Weights of a small GPT-style language model, trained from scratch on English Wikipedia: width 256, no biases in attention or MLP.
MLP neurons of a small language model. Each row is named by its layer, matrix (gate and up: input weights) and neuron, and shows model dimensions 32-159. Each number is 128 + 24 x the weight over its row's rms, rounded and kept within 0 to 255. Numbers have three digits each. A neuron's up and down rows have the sign that makes its largest values positive.
After each neuron's rows, "fires after" lists the tokens most often just before its 100 highest values on Wikipedia text that the model never trained on; "fires on" lists the tokens most often at its 100 highest values on Wikipedia text that the model never trained on.

L3.gate368:130124132098167127180121128160124117156107145126097107148120104135152133166157148125162146165151104117119105129131143129152170118157118119075164131150132156070115138122144140113113133112167145120117113102134134114110170142082098135139138120088085098117139168128121119118170106129121147101112143176150179089113121117105141067156090177128120184118104143150103160125161121100106104170113
L3.up368:125147142092132097114119132139143131083116178135074104107160116174128152160125141134148104117122123082099119126136136123179146148120126121110127115130121165148113115164139114167147156142113137122137113115146147122100144160099130137119124122119137147153147173108123165062110181114100123122119145089137120104147128107108129111101129138130122122166162122131104121107138126163141125090165
fires after: "=", " El", " Al", "De", " el"
fires on: "=", "vis", "st", "eme"

L6.gate217:107148145148147178127116102153151141150142137115100139134162130110142133145134176137150108148101108087152097100156115120107143113114072123103165092101152131117155158123127078128152149122111117172127117100108174110161144146090078145117149134107100101120146155133114124127126128054149152134114137163095160109129120137167110140121101127145087153140130125105096151135162108145109123105158
L6.up217:112119135132154137135120104099088122165103121148109140141118137132125109116135145127172145148133127124147104131144146147139155101120105167137121122151138128094129126145123122111114143129137094146118134132115164111116109141113108135119092131116144145159112099143075090218168150134123129159140112146110173123125128116130108164134152102167124160098094116129126138128146087110108161148127
fires after: ")", "-", "  "
fires on: " |", "|", "El"

L2.gate341:123157093112159136106110144125083112145135116091175114098122116112112120150133140130163131075099150131119150122152116092083129117169141141108128142134093087096093128139133138090121139095117131109111167165107128138112161123097137165090154128113140125149129132135145124127095118147154148090115122123143129097174122109130103097102186156161105132129134111087166188109109174113120094126131
L2.up341:082109178137103088089143136155085098152118137156092124119127171091136093102155124141120131119139150152127135101104103144103136141122128163085121130156109093108160135113119091120075130122095067169163123117101105112117124118091175160093153130162162159137102145112108114135079120088167083103181080136149119124131127130138165109128123099127135135085141139166126125103127162117145115102171
fires after: "-"
fires on: "|"

L3.gate564:116110092128099118136130122126120102119121120138130099115137137166122137117114137133130100175102134119140129159127161133189106111119109107120138151133135117132185122082147109136155145119110113110121114123096081199098140096156112094123140146126120118082108127145118147146151164128139116123070133151109117114120119117143186158157103180113131117102160125152136157141157143119129152150135
L3.up564:105128123128158102124152088118165099149160092117142144154140176125120089143158164139129120108111151132174136123167146110116094133103111125167141100115091147124136120132150136190156119118138154126125136074101184165144129128142143090059120100137122155112157113136152115116152111096154121116125175124132120106099128059107142157125149099132146084122124130080124162121074133138135098163123
fires after: " Women", " Men", " C", "C"
fires on: "'", "L", "ss", "’"

L2.gate376:106095155153136152114138138130095159132126108093133157106135130088167094128145103113129116086087200149087100095135188131161172144139115078095111132109132117134115171084153120118127140073134092097110079112140123151148150135149116177090095119107147138190121124115093149115144115144114127041107134156152154118147121140154144147130138092136123156128124105164141135157133108149142136131127
L2.up376:117140111116147100156133169074101111095130109123101137103098101126139117109116141099152165135128137114088129168097123084117133152087177135149140126117152139136086126163122153134139116157126190153124157073120119156133107147134137176130156136120124109138182120161141085129107102146116146090129130140111099104123128115146131139165120106112129116129113121136112123079146149109175124128161
fires after: "-", "/", " photo", " \"", " ("
fires on: ";", "g", "t", "st", "sc"

L6.gate473:131140118107099123106131143137132104127118133109138137137105094107107106115104119156156142107135095103123094099132135159137156110128167110106143121127168128075160122145135148139096190166140093174101116118134099066104194105160128080092124156100113135157116111122155128066129161120103123139184107155150149092130118156166158131093171127092124132165116129152155137118104139117122121136116
L6.up473:161110129137125102124156109136178149058127113165119152112164121159139112118112108135129149100149127121136138121153124130095150146105150096125134106104134113111134088148125142100126112083166096148134111129105076150119190176141129129120126150173127143190098097136140147136103152163058103101141110128152119120132131128140115145125145122088083197122122121131147091107100159144115117160107
fires after: ".", " (", " in", "-", "–", ":"
fires on: " 17", " 16", " 15", "17", " 155", "13"

L8.gate236:137123114127096110113123108139117105156092131186124104116133184105106068124097087139098141161150118173154095111130120182097154133140109136120165121159094107111134119162114109100129112152128070171121110147118134141147102134096118148113141092134152142128154111115159124134113103095141115123131106104093112156127118138163135148125157129118107145103123171165126120123142126094141118127116
L8.up236:136177108161131119138122169103139159100149145148129106159103137112105137119142144135136153125118128110137139097110132139140105117119164113154079137088134136112120129126165089150072117134155147114103165124134101125109150123096120101124089192146174098120098135096163126158098132121144149082160174122110120137108131113130168065131113136130145075141127108115184120116126141155136162163143
fires after: "-", "|"
fires on: "-", " have"

L8.gate298:108154107126102118121122157131073110147098117136135128123126138105163140092064076152150191103135131172127122118125183157119129107158147120125122169113126101133143125114114144100123116163141070145110101136152116131155154157129114131098126099113154130112132092119113146124107167139139121120107150115141154144129123156167161108124130114108122151112127119125115139159084152165090112078094
L8.up298:146119134105133149190112122120146137089114096159144102101108153136186143117123095152133130093127132180093132084139124112180069125133121183129130151120141111128116119132126095150180149116131133109090121112111148141136120120079138134144127119107076136097135134135090185096129163137166124084121133112132143131121130129147110149141132139162149159163151130107126123115089132120102120099092
fires after: "=", " ="
fires on: "=", " ="

L8.gate256:196101141134130088120116168132101101152148150132123170116133101100119141139127101161076131131113155136172055104128180141147141169129128101149128126138108140127133139161139116139144113101137119168157130124152089133132151097112157102093114129104102138073125124108157106144084149111136117101132141113096086141120122115127142144104167120161165136135176152124162135145158132107127146108114
L8.up256:154117134126164146129060180134161147135153133141115124081121152148116132143163134143089152112101173182170119171093142155109085110075135119097106175114166114102166119139131089092156145125153140170104133148091137098162155131134129145145160141154118095121147131166155137158168133144127129151124106123130154175133135110117136115105133104123147104091114117146109118161127130147082133110128
fires after: " of", " to", " |", " at", " on", "ti"
fires on: " the", " that", " —", " this", "on"

L3.gate485:131121128149085121089109127137121154121112136098108131091119116139118098122148128106156147156129117152152071130137107096126109096145098085135084120129134136143146118122140123098091164100156110154114136138139105138114159176096138153126134132129123141128146082135172144177143133096111135123116136113154088144104123153128150162182102152131127185155144161154129107124098142144068133085103
L3.up485:130149116121152146095122122106143089115145126142093144156095077122158155144124119116122112153174123170094128120132089138149105137135136131151151161157102107164107159125142142084088146146126174144159137141152093120094135108077169129105129104161152140125144178153088156137116103143143117158114139125143126090148128107107113178059123153138129122149097145164128121139123134127133138111121
fires after: " —", " play", "  ", " Goals", "po", " Apps"
fires on: " |", "-", "|", "ns", "nd"

L9.gate156:131165146121144145116108083123139109164115129185108123054066183117129167132128099106107137147126155101113179154128134105148155153132124123095171121140144127203132159095100133155135092135121131120138115101074101112111118165107129139106116137132129081115147111104127115137146080133119099106086126148135132115154110148134099125104108123134115114164139138157153144115140137128084157151118
L9.up156:138111129145113106126069092128114119123175145133088135130122130139097134148128145151057077134136150098094143137116101087125140157109120106104138116105115138098116128100126135121155105116151063141148138140110145124165167117113096126129133131142158136072150138124097107140152158106116128104079161113136133125136125130135145117136142090124134164126185148118130136118129141146116180121161
fires after: " |", "|", ";"
fires on: " —", " -"

L2.gate45:106160072162106123179113176107145127131163141122107161134113103189063116112100128158113127126072147110111128122166139138124136157106100116156101093183146117146162112149147145075093134141106146162158123152135116091140128145141133131116146129097086139104147115126142092166105141127119131180106089124131105135129122130083122119109134132109104119101189131116073113174088147132141140118098
L2.up45:112137143150111184119091090160100143140098115137062143135157125133140131142130134165119143126097130110128121111140102143129104116117157108113162109129145119125106149155092110158106112096142134162135143087194186110126161162156143137133133131122149171122134115093117132101133119119119111144121099132159118096102129102126104109180138132140106156168078134144084151112143130165111107162142
fires after: ".", " Lo", "\""
fires on: "\n\n", "\"", "yo"

L2.gate200:148144111123148074145156152138087137110103090140112090082153125166146119116144160165157105147117114098126110085170121127143185126109138116146124092183153154068160121118131169130154158146174147135074163166115112150143124153141098114132129130136131148099091143138108135101129163109126108129143125128157125148145123179119133146081152136137124113119107122121093131133111110116179158088141
L2.up200:149143077138130131121145094102142117115152127117150087164150089146116107136115130171110171118125104147165144174113138147161105095167086071181137114142163121115148122151101075130137120169143175139143157129111095123154128187129090126123119148127092112110112114139106103171153115113106143149110117136135166118084125155120101154123138140115150137103126160174130144149111129106106124143100
fires after: "=", " Gu"
fires on: "=", "ate"

L2.gate35:124124095106121118120123121122138123181094145150131111110148164095120111103136109107127162148096125145156151099104124107162164170153125111159151150068115095155136139152126139121091136107110153088171116089121168071157147138210108147100132087136123100153110157121084159112161073112108100116140158122185101120151122124126142113148173092106158122132098142153130174164135151151138127141128
L2.up35:144137123153122106112139108120148154153148095098121117113152095096052128119081119125112125088147159149090132113121113061152136136136100145102113151143109106148116120129154115145100088148079128133121150128122181139137107124119136149114102109127157131160142149110118115139126092140122110115118133118150159117124126094137133162085110116118097130161088144128127080138194116163112125117115
fires after: " (", "-", " was", " Port", " comp"
fires on: "de", " part", "ra", "one", " prom"

L8.gate566:141137130133092128116139114161117093131139167118154133138156137125092145087125119110171100144128123149080096150141145166133090165146143111164139091112105080137142130152117163137135135143082108117136155143110096136118121172139120109107139086116094106096135097092105141134156100114123115138139105115124113150159118150104119117121138167182141121141123147131133113130104096135115144117106
L8.up566:118107138121110157106170095103154067163141120124106141097166136111094139125074147107107150117146126147141118116136139103167127137149161138115092166166131095127113137114127128116145107147103106100123110130137144164125130098149141139108154107093077145162112107099129081151146091128181119128124142123102092132137132130098103180120120146142137126147106109155164094129083095116124120149113
fires after: "|", "-", "\n"
fires on: "-", " “", "\"", " res"

L3.gate139:162131125134123133137113103111161049101151128129133113142153150166108109124125133114080080187085134123143103151159082135092150101095114135115080117132137095138140111110130115162122138138094107130126127102057126094146119135133093094124135152114135113125172121099125092136120111134143149189143130119084131112141124160147106142108141127090151118121122145110167136104143168095144113133103
L3.up139:183154133074126132087141088122143128106125157134100167098161151140151099130130140120069126113121102152131133124112171129074146153111105150097120130139087153139110160148123115158106153123155141139121138113085113106128121120085088106130099123098117103137123122145122132077177175155109136096141104133157170096152125147114132123124159126137120135091122137127132101125154156091135122171105
fires after: " ch", "ba", " Q", " Moh", " Gu", " j"
fires on: "ate", "ata", "ss", "ame", "alle", "az"

L9.gate69:169151122110101161134124124090113111140118143152125106102131121161119110100133122147135118106120160122118141127189122151142136128112172146142125165114087121147151158145110083070096093138086155140120144119119130130125152127135114158109132082157118131086139073170145154140145091136096144135160114128167116128134123139121123154110115153153119165110127107144147154173138071094161138117110
L9.up69:116141113147121156151140131130157153120139133097136123159083153143074146140144139121129112089139112102144097162091152136120086160080147128113126123147142147069153116135145109077152137097182176163124093137098079116122160156116080102167085122123138113128183107102113117115117128158138157115119106117109132106112131131140121107135169114172137137133110167090139110126147141145114186154148
fires after: " |", "|"
fires on: "\n"

L2.gate168:111096095124101120123164125109162163178142118102094121120152168127150118118119148137083094130131087120102127112132116127131111150145146120144109116122142127156150109123145127144153155083127128130163082108112147124122141134169087125152173115143113113087155127124117126120141073140122146123152105104116199117121123181129090096117121156130150132137141161081137161131138119159103138112115
L2.up168:093073129124139095159101113116180138127111156135116149175154126132125158107130097113113126114130140148141143135134094105111127106142122111116121159107158123181070144137120061132129128111123145093122133114121115103110110113094109115132079122117145144155128165136123095128112146096166137152155159153126172115136127144102134125140079117132122159115140107145150118091090129105107111110059
fires after: " a", " as", " A", " was", "A"
fires on: " part", " well", " number", " result"

L8.gate176:101146077144141133104108155125078144143096112154145070134109128150129069133099094089138104152124142107125116131110126155100128136142087117128120117115155113151123108147160155116098131148171127117129104149107179112121140114157173137114183104180134142153127065173123125178122134126073129109137107097132182142146127119117140105109166120164142136139119149121110131154173128159114140125128
L8.up176:113062149131104122102127121150087108139096160124121109122096173119119101126176147126142146114157115145124097146126072150133135121123115199103147165128143163127145107102137105153122094121141149124118130086153113134119106143109124115120122125107123100131135143177094173154161115119118091124174137130143154155101132171092069127124156120169134127167103128147097119126166122135101150114118
fires after: ".", "=", "\""
fires on: "\n\n", "\n"

L9.gate192:104137145147127121123071131116112120156114165112129132097135121136103127135100117145125108159107123147136145183153128151158141111128148105104129136122178105155125154117147121126105123115123096132157123103085135162113124116121154184101102140139133154150156160136178132129111125089123152156144133143169159095111118084138142154122138143126156108128091115146154102180134137139127134090090
L9.up192:143128121129143163152124146162121127142156087150150173156169126144064118111118120114149120153152090085121130118138143133126097129131109142145111126140114150110128099092120123110127092092164110098129119118131108096090115125147145126118148092133132170152119167097121144139108117119130142137134128094133090113109129148112133186118141089145140119140131109141113116124109134146141114134128
fires after: "-", "|", " \"", " (", " st"
fires on: "-", "L", " Gu", "D", "ora"

L3.gate437:158054149120129129109109123121142101145115110097114170155115111156115088137126149171133126119140143139147120085110150139125163148134117089192126136085133122162124128100114120144132153133115106077135100113134162124088131126183155126116163089137136131107119094135093121117128110160114146126126102121206133175103122144099147139141134133107137159067114066067204101104081133138189135147139
L3.up437:152150152117130079121144077124141122114096119133126124170153138116106152119128097125123099159106114133164141073149090112143148139114120121142104124145161143118105132149130123163147100095126162131128148083147099120130106127125157135173132140116140105106107128127110170124123149095090145144120123081174130129137126120131142126117119129143146162149088134089178144112138080097122118135140
fires after: " Men", " Women", " Ve", "pp", " men", " man"
fires on: "'", "ort", "sa", "ga"

L8.gate548:169156110063096126098119130117095165131106161169099129147118143144128116133134123152089139102114100122131113101128111138142188113113136124107157152168160102123140133184127158109105153151118105136144121143113162136163157102120142158094147101116100119135149108151120132118148097137122146118156145124151161096087130092113102112109161093118164145171116136139073157126099126119119133108156
L8.up548:159138075107129116154127156124119126157121114135118114120162132144147127085115101108124067142101151124122075133132133158120161088137116114063108136129157108149139142123116179137121133120096114120126104135168187109128150126117127171099101120106111132113157093105112139155142143166113084115123152182136132126096129119151134134100114110147162131121139106119119135124154136103157129144128
fires after: "=", "\n\n"
fires on: "=", " the"

L9.gate42:133131125125146110125103156131118132118154143136134128105130131110157109138121078175165138148166143148107134125129129143151115120078147097090082143136091168133143112132152147143103138129137081146123130100138115114123118123101151158106119152125129132104157104159152142091174139143116156122098170146177166152135129125137160112087144087126158086165136106151088127156165147124137191106125
L9.up42:121122107117138136078089152095173096136149125126166101116117127129140108165115088169141116122181109159096132120139113114155136146098144136119122114161107159130115136171160158159140121142104125140125101059091109143136087091085123142155122113169141152094143127166083122072150103121136152139103161121158144142166116138143180142172102127158113097118126131154113101138144122147107169102138
fires after: " —", "\"", "|", "-", ")", "T"
fires on: ";", "-", " ;"